MLP neurons of a small language model. Each row is named by its layer, matrix (gate and up: input weights) and neuron, and shows model dimensions 0-127. Each number is 128 + 24 x the weight over its row's rms, rounded and kept within 0 to 255. Numbers have three digits each. A neuron's up and down rows have the sign that makes its largest values positive.
Before each neuron's rows, "fires after" lists the tokens most often just before its 100 highest values on Wikipedia text that the model never trained on.

fires after: " V", " N", " L", " D", "i", ".\n\n"
L6.gate767:103118161112129162109185113143122115079162122127127121188147114168132134143122122127156145122128157167132142120148114082161102141118152157127124091092115141119110091058150117087103127119143118137126089101117100147123107083136140127165113100111113108126125093132093143150120128099143133127103135149139069137124162098124160103108145137094157143085112148131125137135119111144121113142146
L6.up767:143114144095097139129128132112111106128083150133142094191172150165137106106126137098112142145101119141124123142080140083165110213173137136114114046123127162090122135072126147100120138138111084143140126147119130107134157102175149140087182137131130119115135128092127068115071155135153119132111116159087101160129150134120148086138139128130138145111107088152169082147114133108131104137123

fires after: " l", " L", " t", " W", " w"
L5.gate670:098115208118148160151122127156108132149154149109145147157111157127096127127077131111152099166150122135118139136139118129114151156164129108096125096129139139117115098124146098109152121141128142198122129140114136125177162114113161155162141131127140109142125120109102122154122159144114125165141135158164147140127120098132095079128180095179120086103130131142108097108135131165092119172097
L5.up670:116150132124151131146127137140132108107184138087108139143105160142106141115130109128148127154087102129129180143183135146134136135149103101157120128103175134117100098094153157139097143151137153160158118064122147116152160121100093126135122110124128096094116119104109095129150073134073142134100151115149145142126126099149112126145158146137131149121118123130095151130142113185141115127094

fires after: ".", ",", "–", ":"
L5.gate466:128119158133087150157108107116159121119110104144154151078114097125144142087111137088079180160146136156140111117124162111124139123101096120123121111102140115106155120109102121108116158153159139107125146141082173140163154090110090140141130124129151124095156117113154104132128079134142118144137102140144135105098157131112146130087146068105084089100123164101119124144119121132157149165116
L5.up466:113126135156097171137087141134157112147095099133135112112081123110100128122105173047093162142123154159172096127122144103123091164137075158130124109140129155113133116124130116127137148189164165115119124130141150141172116121108131141126134155126117132101145094146138109100148079134108146130153103124134101100114138134115194111120140081111101094126110175147093119120129132122136147177108

fires after: " f", " F", "ric", " D", " d", "D"
L7.gate595:133152116113116153115120148148105115156169124132165127175125112108110154162114115101126147148122143151106159131109137126098126169123122160132135155111108114127143171129088111108139125147121148176166136085143099119064116161150168104107165096122186187106113155117138134138135104160122133141133119127125129100134124122159128114123092120128115110098150147148117152062121116143152144123118
L7.up595:125135086046095164171125150143100094125150108124125097095168147117108146174192128109111152156134122127142119094094187164139137106112109133133105151130122155143145134161128102162144109124119151166182140144161117100115119158159146130104121154108142156162149141085138142108168125151102141142128135129122144134113148111148130108097142151148139132154143127146126157114134140167131122106147

fires after: " B", " W", " H", " M", " N"
L6.gate99:124154118151104134132112089132145156137100153134119106151127148179123118154096108102162135079090168141128136150125151173103138092132120128136140119165140159158138157130196094128095133108145123127115111113110080127136123087160074113189163151136110155102112148104168128162155116140185160125120139142136134139115127150139150085130109104134142146122097128136170118127136126111109141125132
L6.up99:102126107149106164142134068152173160142160185134144126135127139153133122142138125151162129137097107133152104123107137150154100114171180154138124113150143129128107145079144105143144152132115104133122092126138150130142126122162098151138148114153110159098116117135140118136160148115195136114149119096128125144107161128133163075098099128098140131128127145092155090136133136128133117134162

fires after: " ar", " M", " Ar", " m", " b", " w"
L10.gate599:169148152137171150114130147154108088104114141163088143143129160188184145138150104071126108094136126145089105167113137125161129161100116169132132116162069133116174184113143152131163154131151101139132142092121145108131173084121102155140158127110160171101142141132181137118156130108122150144165137128143129152155117116151134113112142100126123097131165103134148098109180113152145160144107
L10.up599:158147084128148112175110151117153136160124144132098167135163090136178117134100097135174098121143126136146138122127131103104163109129140112116126121125112122146127151152117123161109136153147099107133102059130066100117118145200172122103136134089109162111092132108171108150120144108150167153152148152126111135102126169116154099159143145111146157144114126107117131142144125149127141095158

fires after: " and", " B", " f", "af", "l", " V"
L5.gate261:135119111164131143148097081107152173116095105118094135129119125152113112115162121107135098130146077119128145142140170173124092108168084104105105077111129149111120116071156138149120151143074129115104120086139087059153121147121129134167113126132129156123104156133184105143202122137117124112155133104143141134156127130106146125136089106105104135132097091161098168112114152163165111128117
L5.up261:152117136131098120119092105118150125110142105104106145119146150131106141126161154114139091098098116126137155193194137110162114115173090108115123069115084150179127134109122125147117141119108132130101137096133156103183125139167114154122093159118122109072123079130159125155124159143141143143121104129140174096129146118118125111158110074112109164130156107148123178136134126120119109106093

fires after: " M", " o", " B", " s", " m", " |"
L5.gate205:109079159126069107145163130117135107130150162125121177165124147136148090124153128127122120165096111141143133140112153140156108101109170176127116142129136152172127142062109081112126118147117092141098113116142111094160133107128175140173167176118124134097121101147161101119141157080123153126110121144122136132117155124110121143134131125133113141144114160147126096146109147148109162136142
L5.up205:134153116092122154146169113128142120152125144117089098186153136131116081118167134127110173138089101112113110128125134158121149113126148126150087145157129121159159144088123125080155103126149133070146170138172134113113121118154134134119118126151126155146092158148126140142133149121135110113151110075154167094206154157131110116150153151129144116128103151119115112154152156144112103165126

fires after: " V", " D", " d", " v", " le", " b"
L5.gate111:078151172176129109130154173131100108097120136129131139184119155148115079097136115128136128086095116154172142154123154146152147165133154144136128093148149122158137168139137113085112113172116149122149125134137122120104149100139143143121161137146114140129143086096104113109147069116112118136134115106146082140155114150127094132140167110109124115120111098141108110126157192100126151132178
L5.up111:159124119155128108096148146129119133071125099115133103156151140163154086117142114102158122097072124129126121137125130147177151119134187132127162093143102141174146163108186101107147134121116154135154164054122127147112152054128109148113157162173114141112132134098107134121111100107133107104136143129171091146144088133118102091142143134163105135142133104155146069131143132109085121169135

fires after: " B", " Ch", " ch", " D", " dep", " d"
L5.gate805:151183135131110168099173113170158127094141106134135138173152123119169097074127107113164163132091129145104111103135134111108124171155134084156144123151155121092095134115144126099161100129150143131147124152140146093107088157130121127160117117143160173144100157121166128188084136145104141141132104083128215091162159113134125135107095134138111145137096139115160149104146124147155173117131
L5.up805:127106132112063124105121142100158146161148129125176138098156148148119178106155148114086124130130071091130124156137173115127141086130096139154116155121197111116087161160154102104163108148147131121139153134104109128176116144140163103134110161163143166124176135075121126167097099111124151129141142100144121104137126113132120183070126124130148120120125133119125136132149128095129134110172

fires after: "P", " p", " l", "B", " B", " at"
L6.gate233:105130178079123127131124137129139141097112148115125100154186134137164118127100092139100104137141146151106107160153094145144124148164108129161140075134119147123142118069156105112143104136131152149121112109116089118125160137145153104139131095093094112129135146084120109143106125143135156118170110136164130095134124126093147101118119132106131128135122136161112108141124122129142134156143
L6.up233:134095127105142130128134107161140137154121143121141123166102107135139113149094150150120157136094135126075141131121139124114139153163129115165130110126102132149128166153131140139139130103167110197116136127081130182080121121162041100093077173117114162138149139127125126145130118148133138113123166179142118144135151126151153093142102117117163125145110109154127126150098148115136093110122

fires after: ".\n\n", "\n\n", " |\n\n", " is"
L9.gate746:143116141148122135113145095153116099099072135132136155152121159137109140141100118050124087105138120171104113154185086076143114150086124149125138147135116218140125123107133107120125103160098181127094110124126145142131129120159118144149153136158089097127111145122134144112116111123124156114140135131136108044155147104097117133142155150105117134136135119137097140164145185130125121141144
L9.up746:085136118154119130107104130115154101122115129129063123110133094117124085121135108077118180133160157093128148153118163110159139176120148132095116141119152137095101120100104101142171113183113103165126170120125096117112149107108155139121083121124125110144149110134132155109116153134150160081119136135118140178144117090192121121136180156110084120116108131103141121121088130110117087093121

fires after: " B", " H", " S", "O", " N", " wh"
L5.gate325:080159133126129157109154064119122117162095129138102107115136124143135125168117123101133162148152122163148093133131182149070092092111162125088132069134130121136147119102186096115107121137134164113109088111116088197142112115165119133160127148124110141112114118118155102170169131107132148126120138113150155112138108134136167113103094130078161155157140114083181135129117127116146142137118
L5.up325:116112135095130166131145137107121103106128127114103134090127097170073126133124109133181123159149104159107139098167119179104124149161128139109138146126105148114113111117156112098125111117100149135170128135141140110182113066107115130099152152132147130113095114097115122099193152180111146161137100100104104147167161107168143131147168168091136125136151106114112123157131157193146115135103

fires after: " l", "l", " n", " p", " cons", " t"
L6.gate150:110127150128175148119137109149145124124132096094110151152155168091086102113131114118092114111119095113177100134154105153128116151112093120175133077087118144141110136071068127130063125141121121181128094141111116107107132106119121156125143104076119104081096133138130163138117113155163128139133168092146147124116137132107109128125151131136101136133078126156132086109127097147139104126132
L6.up150:088172146124105162110129094142121143142178084109147162153122135133090119121111127111137149138108154116150150108123109121139102134150039085114159127115141141148111113073102137120124125113130119117111062150106133059114112123153114129115112157106108109112130141137108137132132133145142112135104096122103125130094107122121098138114100137146091145149116092135154104144105107162120090094121

fires after: " the", " r", " h", "S", " S", " s"
L5.gate649:133117111137159142103139140144131132110133162112119120152114130104099147150170148137120103137099169128099162163126103084115163110125116068166141111144091141143085090151117165113135135130132178110112149125144114099089109119138146126141115107151085118146185120159102114099151169137122125132092145094098135122187133112118150124086105132138102110150088118110101111141131146135117096125124
L5.up649:107121149115123126098131125086125134124116129133113119079105131155083150142111117142136127125168133144121118096191137092118117134135111147157115101079131150152108121162118139121130165099107178103128106132101142168135160124124096093137146133135106165134172106140121089168148172173141161109141162138101139150162107101161126127071103184133105107141105118123089113115111165179160147114134

fires after: ",", " R", "ur", " f", " F", " def"
L9.gate403:090129112125108108123114143140126134138164109146123121151155145120129117151149156067107125083124126168114140152125104154114150102075098146161153110133144161146136092149133123114110177140114167134088160108136126140107094127141138081149124185111120091118080093108138125116117149116102144145165101176154108094124171141078107135117106144122079141081135165164140118106158112091109113111172
L9.up403:121126097098077161149118083141152136125181114118121138126146142122133139139153128117118131105099133160151111139159119102189118141166162128132070101145172129134146123130144080093143146129129152163123149145158173090138116147133143120144130141104161140108120122118130157075174131093055151132174082136094105145107114169150134133077097096106124118114133154133147128133171137139094130132125

fires after: " V", " v", " B", " O", " A", " a"
L11.gate289:136166143173122133100157105142125110138105146142126100164135120098137112103154117111130106153113159115098104134145146128128146146091150114138171120164077136163123155159174091092141129141129155127094131091119129150142128053165141151107133092134137093152169170062154089116140091141112135114147148138110111101157136157085098117122102148094125131200103085154135174091142126122083140119111
L11.up289:134165157140118118118146164166138138143117105140123114155158171091100125148147101115112133133084147070132082085138154134094112137113154115157167097130116134112093120125182101163156104167122133115135097109139117158078121079146133167092096151163107112115157153124124131140140131116141116129116162139144134136121134112162103096120139161144136083144092164128153125137143127132094108131103

fires after: " ", " (", "8", "9", "°", " f"
L9.gate46:104134107159106137145123120097112096116159094107131128125114124140130155162107091136119111169131125091114135120146094160112144131099148110123113120112101141111158131106175118132172178135147177158133126111146098073136113076121105111172132160100112166127130122139162092125139102145132147138134124180105127121115143128111128124129193146093110150096085147118136122141140117134121119144134
L9.up46:163113149103087157133089133107136168150149097096119140122167155114107152134139149132114102159115152118109099108148107181108138135140163108117148111061151133120123133075135139128134117122154156109127123142134110095131100101160093101159122146161129167138116137130090087112145120130142111127189135154101101117123134129129087150134122128063103105091133147134176112093081116117117133139167

fires after: " ", "9", "–", "8", "7", "3"
L9.gate9:133111130181115138164126157104143100144096127133132126106080143144142132148119143064116118119114129137121068181123105102083176151098165134125129127118146154118118120137122113123116187132146142064132139149137155147110138094124140116173117143137118128135140112120136101150171095102063108107136104132149143120103156163148063105171165118116141150119106132109119139095121182124104138102103
L9.up9:147127164155134120145119119095150157131059185135108140084087114140133168120144102141115106132147156158154111102122103098117146114127142130147133153078141133124150143130134136151099158123163160083169119133134133111138102105137123130150154099096149140162112141160094135110138150144119172131132131185107115121113126130150074135111113117092177053140107111132120103132109110114136155156123

fires after: " b", " D", " B", " M"
L12.gate595:158155145136118116097110109146096085102119149127114151138110123096109148141106096129139078113101118136117098187120120142162113120154163114149124130125094141146159122143151147100155139097144158056086110076090189060175126120143148090131132138146127149109141111112213093139120098126124140125157103106145089154143118096116142120130100120113139176144137125112121113133157149150103114123132
L12.up595:180133116128105159106124103134174145160149127134118108134087120113124107153169122124175103117117138154148111107145146122100161134104093122145115150070110139127143173138150144079130171152151187108111104118117183116108074101148113119149110128120086140134153132170145105113138130134086099178137130122147123140141103186147155100140137142117110166159102122134108088168132114145110168142102

fires after: " A", " C", " B", "A"
L11.gate674:156085135151103127113159068108132116165140149103161144179119176156133113141163122090141109097081121100115102115130091140136113124155118126155097136135139132085137142142138134092151145119146121159114123128136131149147168101166117114182155134150139130109151134131137111147170112113139146123142100114131079104172104139128080098088102146125123119180125143116163097162158139150121142150146
L11.up674:168120125088121108108131110131135147133107128132105125114113080123109154139100139123108122107134123125117128132154105076093101119118095100108149137165105150149163141106158119099094156109112069098108103095102102150113095110101132129167176143155143088122152139111126142119118129177146164152143086133118114174141160099099151130136107089119138138127133103147147108174135152171116112127102

fires after: "′", ".", "–", "0", "9", "8"
L9.gate356:105095151155155142113130076138133135137129030170135094131112083157132149132141093098115140134147152130141148143115111137104119140104120129124128140144050165115193125078132105117135139184108132149141143128107120137119147101114107112112113147144135133089124188156087084105125127176096130117162117104128175153141118139112128088098110115123084165102114138151138146152109175149113122128109
L9.up356:092082150127135189124133078121139113154147104133159119084119129104109136150126156144110151141191146133161133144098141129116129097138153080140136094136108136136143131109100123167125098125130150114139099139116160159143121143112102152125098100139142108115151111136148099133123101137109147151125086101117137129093124131119132136125088104118138155130111156109125159157109086155158164127148

fires after: ".\n\n", ").\n\n", "at"
L6.gate519:134129161133148178125126126114112118112152165105104109140170130142141128149140128090136097144136132115106137167128128111135104191115097136125151108135122138144090134098083143098117136142123102090106125071115117130131101132128181146098115115116135058096153101144128155109087138164130099127123128101099169123139137147093148130115139105121104153142112118120149161157107141136089136113118
L6.up519:112146147113136142125118110127125115107124131121113134168122121144149143152137127140118099140178150143137144141156133126115106189133169157146144090124147121139088135126128135137139130169105113109112126119125083125144134137119142146105075148139113101129119133146130095119117136156108128139173122166113156150146143119128122153127184122107128137154087124134149163111093144128098100129103

fires after: "A", " B", " n", " V", " A", "eh"
L5.gate715:123087119135114149138153101134119130141085130106176097150116141104135143125157139119147133129095136110155101129155170146148090112118110173122162085120152097087096134079152165096116113161135144124110136088105091137129123124142141133179145119123100141093121104141131133098112128119136127169126087114152135128170146135091111072119091163128138114093132102166110142128134119121145069110116
L5.up715:136113134084140126152147145098115108123143116131125141146146128123103118146124098126081133124149097176150107092173116124142124125118078121127110193140090117164111125141141163125136174116155136123067131084158133129157100128117124143146164139130147091079084179111155108130130124143096113129124183126115105134132116086120106130152117146134170138161133143112136196124152130121117103111152

fires after: " f", " b", " F", " cont", " ref", "oc"
L6.gate754:138127113118140127136155112149121111169165116088126111168143072157149116165145147132160102158121096172155096120133166132108114139143154112085109139088152132134152131166149119088096082114155139119164115115121100099091147091113114162132139145143150115118146130177136099107150099128120103135120139105102173067133059119121083110117118094083094096103131143176100091097103137140151117082165
L6.up754:132156140120135124100115156101143123144198156123149103114143145135111130115107135133081087169100114113082150135100134119120114164141122131138108139142103110140108159162150105163120131159137157185153131108159111106128139138089138120129126108141118135152171117123154126095156160165183103170131137127125142136147106106147135135112118136164123107163144129154105081084121152195176090130117

fires after: " b", " B", " st", " St", "B", "b"
L10.gate53:144142105138097112125108128174160155101141142121132169164107136078148114138144112107112097109121112114148102132145163140097152123126126127120135127117143131138086150149132186117093109139151149158110145106150129105140153119125182136145128140133126133145143162118171110159111103112109130137178113096184153086104126099130116097125175132135136149135122147094095133147125124135122138120154
L10.up53:088092163137138130189120137146111119185148114155147160156150140150119085167159165124120127148112128129081098129135145133113149125150140099128085154131123136141117118122091127149149158134151127126104107124127062139102156087140114101145105196148098152139116129136118154131154094163117119132089109125144087106114095159153095123137082130110143107150128116092159107126117162142112131154141

fires after: " T", " S", " D", "T", " V", " K"
L5.gate463:146128121108143076100168096104120149116169151142164071146140124175169167111150127089143122130129130142126162104145157161113138132112132141145115093141129145099149115138116116127152121141095137109142178124121152123099127105157107157123094125103149111129068068148134129154137098105139127146139123129118169079127103120099137131108075108140117112139099119092122139111165122142092159170153
L5.up463:150118153174140131129153113173133161123108126136143104117148127100120141129154152126124148121127119134147151081155138137131138125102106130107143160151139115155139159127143150145142096089130133126080134122139134112141128136122101118131162064109126126114129160127121124150126117136076100151122157122125184142146146183146150100142133099118094130160106100149137102136101146128118089152126

fires after: "9", "8", "0", "6", "7"
L6.gate304:086113117132161090119078101166112130146159105150127127101112165135089157121108111122186141120109144102063111135136096156140143134130168113102147119085083155136135127141138126107169124137150143138097087120150150101130142187147111101143100142085128136124119100144162113136114154142129142174163096103119103078147168106112157161118148130109112149151163113114139127124149073153075097103183
L6.up304:101097141119134157141083129136170156111146117132122139093075158116112136162131128129115140124124129178108112170098075125100092136153133133155148139094165128123144139096149103173123119108149146112137078135139142165128096131108146144134085153155092083146105108129140159136143091159084147170143121191113114123114134136126131120151096137106183093124116147092139134129154111127115141118157

fires after: " F", " f", " v", " B", " V", " n"
L5.gate762:136141132109101144089137159147103094139117119122133139161105119153084145105119130102138129111142092113100060075116106092075108123140120123115173139148127140120125145067128126110171151140114136153134129100125093163105101150097133112153157127147105085130152142116151094133140122127163120147155076122148133109141150120132128107153126146101099105100120130133117100130164129124133126149108
L5.up762:111147151130089138143127112167127171155088129094125108099142067135180087101096119130099085113163135098175141139106128137132093144140163127132140100148168159118150105103180123142066094122139140091077168136132105112099118119112124123108124142114112166139132133084119105129121125133121157137138119088115091103097114149172098102125136138085142110118094074170095155145129132121136131103128

fires after: " D", " K", " B", " M", " b", " R"
L6.gate235:135118099105117090122105093086109110132111123129133131107105145127211137102087117132167127113089142094137126144099141140123135104163142170092139091163153141132116162113169114107083103111126113123091094057062095129165100154134116082138158145128156151105138141123111162130120120137127121113167170152116122138161093129161105137126094148117090130137110151157089106152131153109130127099112
L6.up235:135077114167126087096147132102202121108126166114119101085160127165153162134110111130122118088092121126135159150137152173137118107166130138120162147132151138132121156123094119136138100145128121104118136105139114098126120168136128140121135113149134125096178157111153162110116100104131135129133136108152148118168149157116119097111074145106156126153107097119148069093088138073143134129140

fires after: " ", " |", "ro", " (", " pr", "u"
L7.gate483:115104137150111137090116087162124088071120091089159120161104155113161169122091093131105105090110117116122138156176141136108117135106113102093138091096128131124122136084122120151151185132130135143100144091168135113151141124120143145122148158164126097115137143127140148197143100134151096080105135124115088132160166123123106123164097108125146112094143129134116132099126114129128123129145
L7.up483:132102153101126134127161124148140153131144114090139132147115176130146141139118136120133173117124102127143134119118109138141138123118134164109147122100106133146119125121144154109154050098070150075149124126074078088132127086145126124137129151132108118125126078147096109160152164159103153104107130115129142065109160100085119127122159116125105109106137117110120123118101142161072115106116

fires after: " ", " K", " H", " S", " C", "J"
L6.gate379:109087109115161136080133098145138127123107080091159125150166124117194138099114084123161154113149142110142113091122132099135114146111080142136151116134139162152151123099114157108116141115135133136156151144114162127123117119143119103171142112139106113110099118120133118129150068144154138107139086107119107119096076158094134068176077143113120117113120110156134123148128122161116174125140
L6.up379:173095153079148129136151098166137122098138072140140135130145136086145112141111094136148128108158103127115122141131154126129127140126119098102149146116152143123143118121129172113093105129131118160138133130156149136111122131125138146146135139163098100077083111094120100115167065151100143098125106095110100142120132164108137108106109124099118122146155093182153067141099137159104129111153

fires after: " K", " C", " B", "N", " R", " M"
L6.gate60:152104089134103115114156155116117124130141110143112082162122124166181109091127134113133108121086103184128104127116137124120149123096125134098139129166147166114134162113111111098131154130122150092112155125117131135119132105152108149142135127118128140161164127125117112134072163137090108131162116129097129104173135144103105131147159161134134119142091104114178127166138137102139135194141
L6.up60:130112100128127103103127108083082121132163132112117094106117143129154128114153146124112128138122104129128051130107145073133149103076171161155123186153154158134149164122139140100129124113124153103125154118130152152117080089135131165117120119135090124166141135113131126123112103104117137149152123107127120141181170089141140105172158190097132107120123134122169128112162122116140109138143

fires after: " R", "S", " S", " rel", "N", " s"
L6.gate439:143158109120144141129089128122137122115149141123093142110167124131133170161102100124121142156150108099136091132128123085152166114111101129095148143122107135094139181085138155134063099145122136136134117145109140149132099123087131122112096123116111152111061093148181104128112187177124122168121132119141179165146102111104087148099091178142131147120119184132071107125078107096115128122127
L6.up439:145153184086131127095108174151166170085147101142107115097103131161143178108123113114142118117148078109098171171135161095117149160127076113127142132117143126120082142110163145111072104104147140127110105124101145172113160126128119133117099143095130104107113116150136102161145113157098099118105127130105145111181100097122132139125100156166097072114101148137116141122100135159119136077164

fires after: " ", ".", "m", "\n", " re"
L6.gate337:100131140090163166110120135166103148201131162137130147159097131131155119092105088085130111135111140145154082168130095144124088136125128103124127130157161149154103134158139109098099096102088141122101067125160181139106137132126122141101116143117095105098168168129124139158145106107104135125137129139179103148119104111122134107104106112117125147142152111116137151145093106136130133125134
L6.up337:106123130110123117125140121149103117165145149127131116142083151133137071111141118123099151123148098100131102110153148126151143121091154149099151173137130145141139132148154167125139150126138141093133072169173130123078100169118131141122107153130086141120111144120124145120139139104089102132134133125149123124094106089095125147130115132085113131132156112153144134143160093171169203150117

fires after: " B", " he", " le", " H", " b"
L5.gate336:154120107115123137135122166145125130111119160098166128144140158070138112134124130090117145082102170121116111187112120146152111138161202125131127094175151138150142154117123144136103159132174132131148111095119095158148152109126111119118119143164110157122143140124134131140102136149154114123149136137146117114181133084138101137098152099117157190134090118132105114116118161144128121127115
L5.up336:126137117194086144120161114123082128155146106128139147119166110142117142089129135133152162149119187115077131131145152108170155136177153124135102123129118118152124120159067128125115130172138115099109162146099116174158156116133146114133111117123123110096149126122134139136164135104164160148139133113118084133111127135127106145128118177171160106156110130142123109133120154121146132141130

fires after: " w", " b", " f", " t", " l"
L5.gate113:170088144157125132098114132129119108071152133121125135142142116167094128167152129092171069150145079086113133157117194070120143106123156077150124142147121124143088136121167102126162090149082125110131145140182132117105139062092113092121157146118116138128098132116134139096134084140164114147125142079130098114130129127116158102172156101121121165117123068092177116099147150155105152128128
L5.up113:134128116111097102158143151150066105163130143154111151113156113146173108147080118112104139113113095097113108110149121061136155146110175136164127095100110128104119147109146070148150115191144096156140142108122142139096135095172127127095149110158096122105102127132090122158090127152136131113148115121135106130154112107086123144118094146134134133156076129134119158114144110132133119109092

fires after: "W", " W", "J", " tw", " M", " m"
L6.gate538:134146171192144169090098117104116123120125175147143112145129139137153127079133102121168164088055106153111090177157122126120124124108091165139174136155107136122123142110156171138154137127130164105112165149169135103114157124086077113129108152153103128130150118139143155138117109143090099121124124155102094132130169100126077133110156113156153106100136106129121123131143115123124077150192
L6.up538:139144133114102182135123107117129115147114128145088096150140141142109117143157133116157135149133141141179120144131106127117106107121142122123121127141135128152076132059139146126147103146166121110145125063099131156137132096149159142138162116127163130152130114151157132079132120104067144125150155087163119165134140140132141132148110131115178108138159129094151117141148146107145115131138

fires after: " L", "l", " p", " l", "P", "i"
L5.gate298:196119199134139118119131151139151103080133120143155124124121159167088157120113094100127126136120107134177168177138127138171165100121093170148165137166107120175121094135108113105140124119148108104114062096126105128144099143103135096121123136118106108104148146158091115117083126138110162152143113093169176155114137097149148127161135155138096129113110148168106107142126121142098104133115
L5.up298:110158153118140160139121123125129126114129144133139170126144125141114137148135104138159129130123159082166148161093144091152145171093082133176144077100173124173156141143120123150112091153172099137153124099135153131130118090105116090149061135138138084109183137128154154110131074113106161104150139129141132136104120130105048141146104133164093082093101109158096163124126132117129143116112

fires after: " ", "–", ".", ",", " (", "-"
L10.gate368:123084122145116110145148122128148138125124138145148104118101111145103134143131090111143120119085133073103126148148110088169159174110073149137117122128096121094158128101133147092112174114132167104097119148155124162126145093130130098153141130144098117084100158115135193153159150159121108107164098115128084129159123148142094158180123144112157093132104111153116153096161113083104127124107
L10.up368:131098138093138125119121154148139125153123177122137153137152131101126191134100116127124164091178168082102088114146123131177108143132108109115142089121114137123141121089128104118177134082120182116107130112137144113123130073127097098097144170101112156166142181126076115158096121129122122123145168109136151133158128177149164148124150117129134077087180143109151114156081161134150141119144

fires after: " t", " M", " F", " n", " m"
L5.gate210:071110142128120099116134150136120091156152098106136127087127110156118124120101110098134146140158164168124111127147169133113119108090162094175143150111145129144137121125138102096131138130111134089125140113090114132121132055099122151135125131118132151149109129098088130083107082177126104130104153155158158144083140155138092094131155113099097142171111106089095123120159151083108108123127
L5.up210:080135111094119135118144134125130109168124121109116117138142148133167120127117091112103169172164133161076069136124135138098149111139155094131126121142136155123131128099084115132165110164120106154109133160123111136119109085153127121126100115151122140143090122102104116110106145147105161112110120091147112124135140116134131139157105109115156140128108138082125109139210125166140079141135

fires after: " ", "|", "–", "1", ".", "6"
L9.gate766:201118109125155161112107113121097110099122105109124132141108104118120145072096060120083130148151124146132180073136184142118107145083130114137130149150055146145172132138145122135133159115159191113150117133130077106165105106131133183168115117141151087146134124140127122111113113171157132127123099137106137150130073126143135136134143110043104154128091148118096098117127107152128128114129
L9.up766:139106126173124158103161072140156112105118126115117132157125114178135123118129102137130114153139149167150124133089160151140124153124075108110098133112114130145160136146136115174151164160114134127098140154150141109171105097111122122124153146077137126119106146160158119134137139125138099135150109132138125133135093127166120123101099120163085136131124110113064089134118153127138121147146

fires after: " m", " w", " W", " con", "A", " k"
L5.gate190:113126151121111131145115119116140121151111119114118154195079150124111165133149107099153159135155102146139143129092162128122156151132110163090157095143115141198150146094110140097187121119134139135133097163134090150121149079108094129158137126126143177120122170106176101140163112103165129122142156122127154142147133142111118112151152137126109136139117134155155127149177138126151126117152
L5.up190:169125121104160134112124143121112122131124141134153157106127112110155104176175133122141129191121139072087128063148129138120151098137145108148114125122123103093107154186094137154150104142121152139106141132138147120149125115148126134129151129189103159160122137110131128121134130100130153120117135102177146155121125116124167088164127119107116148143130143119149076134148109129084128143145

fires after: " ", " =\n\n", "\n"
L7.gate767:144141124144180086115153102111103131166130138143126140097110168139127182085121072079080098092142114104073155154135132136060133130114149139135145078140132130124107112150132105084094166094116105127086112138129158147089157083119156165073138144124128129109188104123112124151156139119114115116142140168145128132110106165111127136110122115156072140160156088109125120119112176105122140126156
L7.up767:064119164173113206129109084102148108163111131117120128140147150092178104159157123120114114119170141136145129079123089114117152131117105198135120152125121148112104105140135177141115122145146156141127109152112131134099109115142128079158120088113156092152154095186105148113117113068107127097126119122124142123110093159124117106138132147158107134170134141131131138130169135135169146133127

fires after: " D", " d", " R", " re", "R", " Re"
L9.gate645:126146141126135116088116157096149135089128181095145125131153117167129128090119150103112104108133127118100130131095201134080118157117111159110154143129119144125146132140150113099093144132139121120073128147170089128161160099112164125135121129151154103166130173091107146083120109111123152143144111135143121099134131161155100107153116130119090128101131115157160112160088150113136135102139
L9.up645:157100092140177080098163117126126168105161110155138133131096128140124117090084130115115088107127119132136153134135170165170094146143122165147102109119135134141124092100158110114143126099136117151129200114111150149121140090070138135138111110103117108170111130095138117106146156140135096146115099132115140119124127165137098155163126100156180129140131157171176119145138142139160120118159